{
  "n_layer": 11,
  "d_model": 256,
  "n_head": 4,
  "n_kv_head": 1,
  "head_dim": 64,
  "d_mlp": 704,
  "vocab_size": 512,
  "activation": "reglu",
  "norm": "rmsnorm",
  "norm_place": "pre",
  "norm_eps": 1e-05,
  "positions": "rope",
  "rope_base": 1000000.0,
  "rope_fraction": 1.0,
  "qk_norm": false,
  "attn_scale": 0.125,
  "bias": "none",
  "tie_embeddings": true,
  "parallel_block": false,
  "init": "uniform",
  "init_std_qkv": 0.0224,
  "init_std_o": 0.0,
  "init_std_up": 0.0224,
  "init_std_down": 0.0,
  "init_mimetic": 0.7,
  "optimizer": "muon",
  "lr": 0.00523,
  "beta1": 0.93,
  "weight_decay": 0.024,
  "lr_head": 0.00782,
  "warmup_steps": 200,
  "schedule": "wsd",
  "decay_fraction": 0.531,
  "decay_shape": "linear",
  "final_lr_fraction": 0.0,
  "batch_tokens": 32768,
  "seq_len": 128,
  "doc_mask": true,
  "train_tokens": 361900000,
  "steps": 11045,
  "dataset": "wikipedia_en"
}
MLP neurons of a small language model. Each row is named by its layer, matrix (gate and up: input weights) and neuron, and shows model dimensions 0-255. Each number is 128 + 24 x the weight over its row's rms, rounded and kept within 0 to 255. Numbers have three digits each. A neuron's up and down rows have the sign that makes its largest values positive.
After each neuron's rows, "fires on" lists the tokens most often at its 100 highest values on Wikipedia text that the model never trained on.

L6.gate466:151113078143126088134144105130092125113102117126162102161103146117125149124119144129142084106116132105177158125128148124142121178111124174133135133139110075159148127120168105094163146172132144089082124079136121154069134160158095127140119114107130085098163070106126157200133151097125135125132122110091149144112131149097102173116157134132118170117104129136123121123157129099113146148128115117138112168087120115117102122165119112095150112117144068173119129152116137106146096122131105116116102080147148070109148090132112133117133108119141139161106099111159124098140113124136136126095129092116113121126165160136123113138146104141057091080124131133101137136142154126101171143108125122131126100127123134106130135088101134096162152160114122113132128127122110112160157125106081
L6.up466:075127128066153154151161129100112125173138063105133147094144146153116160118148112121126122138127128134174112150126131087107127138117102143164123125146114140109105162161090096090120100130152133175106159103097127121118153179145122080125150134129111141134145154145134122096091157086105124110129141101109146124124114106125186115112109098158147130109106106107154127138122171179142106131112119140128139106139077138110128080122142136102106133153125151134132125119141136157075087162093146131097132158135111140172124100117141090125146082089112135110086133119110128126108170139106135138159111156119081108129116118107145132118148124126131170104163096102153117123147139106123104100122128155160062149121106116147089131156130085091147158146141164104148142104175121083133138150156112
fires on: "ic", "ing", "ip", "o", "es"

L2.gate95:153095088117126081166113130116120168125102193136120106177135170144152168114146135153111150142129104108106113106093110127099144132159132127113101115182153106120131151149167166130136109155140101142150085137176130139120132091124124171149127089101142131126118142125127148106128179135131108132115102111109124105134116115094082108178130119139134171124182109123112085171151157111149141132123132151121138120130133123137146138125127129137123096102131096142093136129108147138120155138161093106120061087124123117142111108144104127168151134126146101122094121151160129136119150084128135127126120120158107121072112121093129133176119118137166124189138116115109121105139106117097137087110095141156090117093162190132115169131134149121141162139138127114102127113128155102142161058076120
L2.up95:108107107102145150122139159115138148082139179101152111109121135145119149141107101095162118128108120155094179094135121126123107141112124126105133125116130145108165078100152146112141127089103123136064130155102105128134140139103150102150118207106121144107152102116129119118139122125117106120104122125188121139124126113138139081130154114152094139138093137114136103154098126142146096139103109132154124134082111094127149122100137167113113157130153148136171125126157112095140113109137124124092149146175091141167157112180129134124143152108093123129120152161094135120130149121143116136126130112107158151137077149107140146070157109137143111118123134151077144120153121144142171119075102148130126092131096118158144107056119155100123092138170130134083135136085134143103201086115130
fires on: "v", "e", "ter"

L2.gate689:089136093132154135128140097140124128084127108110136130166108136124136142168096129156093128108142141132104099113142135162067149097130166114156099134196154133127149167130142099159162121137149126131142103105113112091127146100159129131120124127084117177127116123108124125135094094126125144125146160166098132124136152127133075111146087146156116144124177089142124092130117116119124107163105137120105111181141158167143111147165121141128067152118173094128158152145162135143099076128158127163117142085133144138152125148095118121140128120081138150133152151131110138112131116104112099143128105144151132151089145105149118107109084089097138147107148111149088089098095131167149131098109072090153126130138157175123092120176149120129180149106119145127140132106107100121103123125099150
L2.up689:094154102163173145116083149082137134134099132071090097105098126119129121126125117138120118148172102132133128111142106151094144086098166068122117108107123109114137185131177147150135109120101125140123155070129114136141134150087148099107167160125137126141118115149155166164147122150125138125146141157085114152124101125124120149142073130107125118101103192102109091139140094116083106116132121127114143165146130112132110145147085143082125135132134150129147154182135124126087164107134126110161156105152122111132099125155143107116133142141188132131147145117102106172134073108173088143141116127118144112072127094151134158088102130146148150154128100116135130136148120143140121096133146108093152079135125124128108156112143127107140129112179125157097149119107129148093111102162147
fires on: "qu", " V", "v", "ion"

L6.gate371:156107159135128111116106087100115136150089109147119131142106164141115135147148145149168123091083139120153123134146193137147099178111105124119150114193118112175102118108126127096116115131109162129157100096120139111113121142138170125127116165107176138100195116097131124108129151137110100163152105050142123101145161148156128132162150151154118104130138101101155158143149139113105146114105099114178102084147128107144092079147121105133159112152140142161093129173110131149128119132131094137111120148108144098132101108164113130137152098091148143122124121120165125122104114175087144137125184129117088151121106132141146090134135131110126156122116085141142131086072125138113141121086145106163103113111150117158139143101145114137086111130165111132117135137121141133159098143160153
L6.up371:175146091087105093081119129110141124116156131114109147153143166094114112150145085112156117135148118147128123134131088113112101176115120120184183166137145154149119181122129095115118092105135143121157105140109095133125120104113135118132109099165123121107135162135136083122121141137127157097108134136065116127139143141157140112127107113136135145094084112096126142135208152130129176118139088115149130111086122132122128080126114118102123120157132157147144145127121131117136137132124073153143109045138126093133147113147126112188138132110109200137140116130150095114113129135141126120098128125138150119142106152121092123118116144126040124128167115131170097172124121106146102141098137123118087131117119161150101090151135124107133141124142099094126088108102123136111120097118117
fires on: "s", "ip", "es", "al", "ing"

L6.gate617:113165124127108140113126127116126121151131123125140127115102117124102139132166171118136159199126190091151144151076121111162124130105076174173093104083115140147100086126113088099109113139077136157112105130139111115166145113114135106123144135141085177119130131116087105116108111152096101151134104117105111094126108135136118123095101130109132120137115115136151084152135168173136170114160125091165090129143151101149144125098105122120124140175148135135097113104166117114127149119135074163138113168154140108194137153135119155167162151123103119137133146121130132119109148098140143124149083132153096154125130128119143149156126157147127143093151173096161135115148131102142174159099140082121131157141148105127125134182129135120118107113153133144123140097175121143131125155099086
L6.up617:119167129113123144138156128126106088115133156171108131133177152156135127121138076114155140113138153095112146159116148146125144117118112127133141128123147111122107118134159111104141124132104083119132138142149146115086133109121106104130130152149148085128135111120105116144086172148119116133180165160096154105108112139095114113107125145105133133092118160160129092109148116133131114122104106119155081174137088109150177165142133114153141134122133175131141130141126107122166104118124086078140083132153086140118184139156166125125090158093140102112156091112117090148112166151182124098177123093054091117120107114108163152158128090124140105131103121083122105134134073113131103100130152162104116104116117139149117144184123098139145138106156096141109093099127141131123149139124173
fires on: "it", "t", "in", "ast", "al", "nt"

L2.gate602:146129153153135123125158118126110137115130115157137058142109118133115085115106160158154113163134130159059134134097109117130102133127092152147092152143107109135107127126129140176083088104131100094122163120156121151095109130129108161122141103156125136150122140106109148107130114111175109166126133101089135080142136134125164117087141085105152146077135147128125112146136108133133127122114164140194117133150098127199162129147141124104051149146133126122135147110112116088133135150109130152138119159146114099143181138109122126109144109129110153126137152141097077146138154099152130153084092147109088150124166117149121123104155139118122113107150156125131153083132062137160150122126162123095131113128148094152057109118135132105138111127089096093162121124148131138127117141131140
L2.up602:144138111113130122130146143136115129174119118148151156095130147186147129099136173099113079119093143151131128143137101127089127184138082126080101129126160103137124095128135168153100156099108103134133136092129136133095098150106127111102126105152109104125114151126157084113144124122151120130138134122114133114141156147151155104115113099134152086129139131189160161088176125123160091155141111170133158136130160112183155143115086084136121146155137181118131123161113171128134109093116141143126079127120102082132156069169097138133127086107122108153131154068152130165161150119155142112128106127139088140135113132115096125105180112147121136123108124141113135123114137082109112152110150145133145157097107108156106174116119143106143128128107138114122135126168111126125160168139187
fires on: ".", "it", "re", "ad", "ab", "t"

L2.gate126:146112135134146116068146111167147147154139107127123153121127144140119148125129120137130126144108162177098135155084090155112128113114088104150106134142137122118152127117107177131154089125097129108182155126105103107143171138158121109124143101100107139088127155094159109097128142156112103123125097147111095166101077118141124105128077115121107123128134170148147108131140165142139145173123158141117175148114085127143124140147134096156145141093133139109114158118096089135146127161099095109139121113117125155138097091111063130114081100147106138069138118164098086130135127100110134155187126130162111093123124162172122135134106102133131117122146127109156111134175085125170148121107129106134122105137115147111108090175100139107113103084150114135131096083131090125149143131078150
L2.up126:150153152122152088105128130145096107131108133098114140122108129146110092098137146083121146087160105128140134179116116074162122133160092131150116115136125166103169097134137112175113141142115091095088134128118136120132120087158137100102150102133116149110106139142120097101112116148063130147169078142144109141132115109141138106145143143162156133155138129135155089136116152133105113106090161111088127130134109124096122103101110111159149126155129076132106143134095132149103152072135121106139151133150082109139103098093120103105136122092063170153137121073129141166153078129139088173171140134161138169155110134096137145094143132107134121120111126069115087157114107094129119124171151142136139093113142142127124128140166168133134110142131112103128125116126132162153166130104152
fires on: "ge", "ine", "ue", "t", "e"

L6.gate397:158107067169142094129082128095175116176134117090143158165120142174074159098156191109171147113115101119117139118145126100106143139143144132169161104143120101123112093079103139109134108135105100158155148144087119142121138144094143124191151104102131110120114098102130137091132123091165115164128127114162134104146086146134121124139128109125142127138156150102135129201127156127132161119154091152169123138092103172134129116132114132107152121127139120142113119140135164121135140157127150135135136114143147129179111160102126148157133127133069132154118109128124140134095124141138130139124157139133119142115133138151117142120108140131133134105088116143144163094058085130131135124131185136119133154145147147095138145108153145154134152176088156108175132162104082115127141101136118
L6.up397:126120141137154113132109092113148124134139102155155137125134108127132136148136136135143106138115105136179128106192123114156136107104121136124168115134121111137162162106147217134116151119069073096148122134161129115082105166148141109133165126130134134158147135095108117116108136156099082110107116131105060118170105116138136128164139137108103155131140137111111084131102177102100161096138089127145083181123132087165079103113098132132123152114098141120119117149139105098133115124080126118135090135143103109178155095149122174159106183110129155110132140150108130125170144105162133130143125140168150128142114137092157163127118116094116131089140099123141131124090127145103134141136086155126130098088141140144115158133151182148119166134101133138123124112114120129089163134118134
fires on: "i", "a", "d", "e", "ed", "p"

L8.gate163:092169097122169152180142123113091099088104122104120109172139100075134124131159159109069145160130156112119138156158137111137155111122114147133094134121123130072115100142152103095129151173103083135146119136150146135121139176144093144145152118138144119139128128133126138135131100148153116132131146138131062117136130143141123110105133116094131146111183133148084119161141129101173142074111144122136122148150130114141114132134126113077104116168170095137100129124128117154147132115106083101101090135160174106101113075122152171166183106110147173154113145153139186174122132149122129154136115112123102107124155136160117152131133105118111066109127145152113147146146108144149155171137121122135157134147165119115105146168120130117085107155114131116126116137123087137129149100113126
L8.up163:120186147090109124103131121107140142166157105130151147092167110075111170097129183145152146135145142120103105145158087114115113148093074135132095140119102158151104102099135155141089130117119120135077151086148118145123113133140142151153104116117108129166117148093109122116121118143145115122178137132136135106118098111166121156148129135159149179104113150125164083103147138170128146128141118150130117122136143127160088120103089124074083156120134077091147114155137142140140073134077136126106145150111155158086137149128147157068096102106137127135102137112155115106144176119153131109130131103122100073086101121112081115139112129145118134107139148117145126104160135138149127137152165165187128115161126108098108130130122125149134126166140122165137122116158094156122121149130125
fires on: "a", "d", "ad", "6", "nt", "t"

L7.gate420:114121106138076153140107103094109153093065141118124131123116142107136130113120126125146113095119182127146119156131113142124115122092122118121135149177091119145125135159106109127121111112120135108152166140105141145136123138116093087131143177124114181142149122099147094217137148181119109119171147103131074134122062161122120130177092098169100128121115117114154117102128167116098131143087116106139105132125152117172153115146181163106114155124162117143113129129126130153128124133094156152117137113142079159154151112151155127128068086118168117097143120179075120119131134130115127112125141109154097153134108114135095124125109133145086105109101098150109124126124084111155168121119129070116115133123127111122120113104096146127137134104144116119136143150165171115169105133134125
L7.up420:122129084108109167116137107123126139115131119128118131146166115125077123159175106153127130102172121149181095101084090131162124143113103076128127126131108111136152125146107133132147131128140166131121104147099123139132128193093098146115109144117135141100101115138140111074117121116134132118106149137163076100126146176135139129177075144118157123121093133141093140133142158171106218148139135162150090129121166082122110139120109144090167110166139111131109160101123138111144108128112127165126131080116137110149122130118177128093137160161109164113131156161148148131163123112093107118139142165143133147147095125144083102140127127151112086138142139123131138095132095118143133124138109115188166108180098158124104120130144153110088136152143129126125115124115101162168133154149112
fires on: " G", "s", "le", "p", " g", "es"

L6.gate659:178119119109136161115167120118128112141124132064092113118111083158126129131118150137151124165112135097115120174141153133137083106110125116134128084134114103129159125131123141074165120153132141124156136109133118132173142158152155121156113138095157151143130152147107141173141118158123103158121092172142141183138133147116100139173112150097108140161137056112081103128119141132104134140171096140089133121125151121115158158121130130129123060130175077117105130153170117110101120169093112097175175097123099121143092095131113082138148133102117137075151126146131095136124127137141142125110152104135148125095140110127142142060118146124119125117176138110119080159126081128147118131123127134132125154106131094138143131142180146108106091124140159140119131141132102167152142125124125
L6.up659:088071157134148112085126098165111125130144099127100097178145139131100101137085113162136169135111175125138123151123113131131106097182133116103136158154118099096113103129144105096161191171086134105127164151102109142107082093143128108130148129104131132177134110091134127139104126137086111134133120128154123147097119119120091134091103152161139129109118117154121138147177123122106135114177136138144131138121135119086142102125137138148117089151144118104144151138116169096167103109178164137165158100122122116097122088132102145140143154139117158107139138113144150126087146154146079127164150151099111123145133150126151175115144127117115119113108165124117118095174121091088128147131109142127121092132152186138121157142142158106117115080157121088123081112151129116179149120140113
fires on: " and", "ing", "ge", "e", "ly", " of"

L6.gate227:140152149097124134129129133162106113089104171133140146163137125101125155128135186141142132185185151142158109139145113132162096132091075041147108162117107130137134150124113124115114170168114150123159124098112148146127116126127150144160142160120085133156133143126121131126126152090100159087141110112112135140155111146079122113111100111144131105117122141128117125129157129137123143111143095087134163166145140108118136095123150126132144099103156087157127104100136107105113077119133151141102116094106113140146140131122137135119137120109149167116183131119120145174150096107142142091109118133117147121123130139144146107086128132130079126125083115113080129096159087137153116091112135155115074075103149175073129118112136127119116118095130098113130131146127141203114102078120114
L6.up227:119081127144171151150147131115141106122151106124142143171099163150148150115117140087174159160135139137131064143126137104092110127128165108104119124133131175124129125136120120141125123112137119120134135086092147149098138132124120140116117152089112121107143135128198148107101161094109141112114144152154192162149093125111170121152085097157149126161092141117121137123154118137127101093114108114155114101117105107151113130132141109122115123112164138130133127161145121121094149105118102149128111186096106132151104094127143109151151073114068130142121089162100095127137105139143059154108113151142136140109087122118154139143129127126129128096135128110150145124140104152140108109161127118096127155106085124198114136143142085081160117092116116093129074138078143120145148117180130
fires on: "er", "her", "/", "m", "y", "he"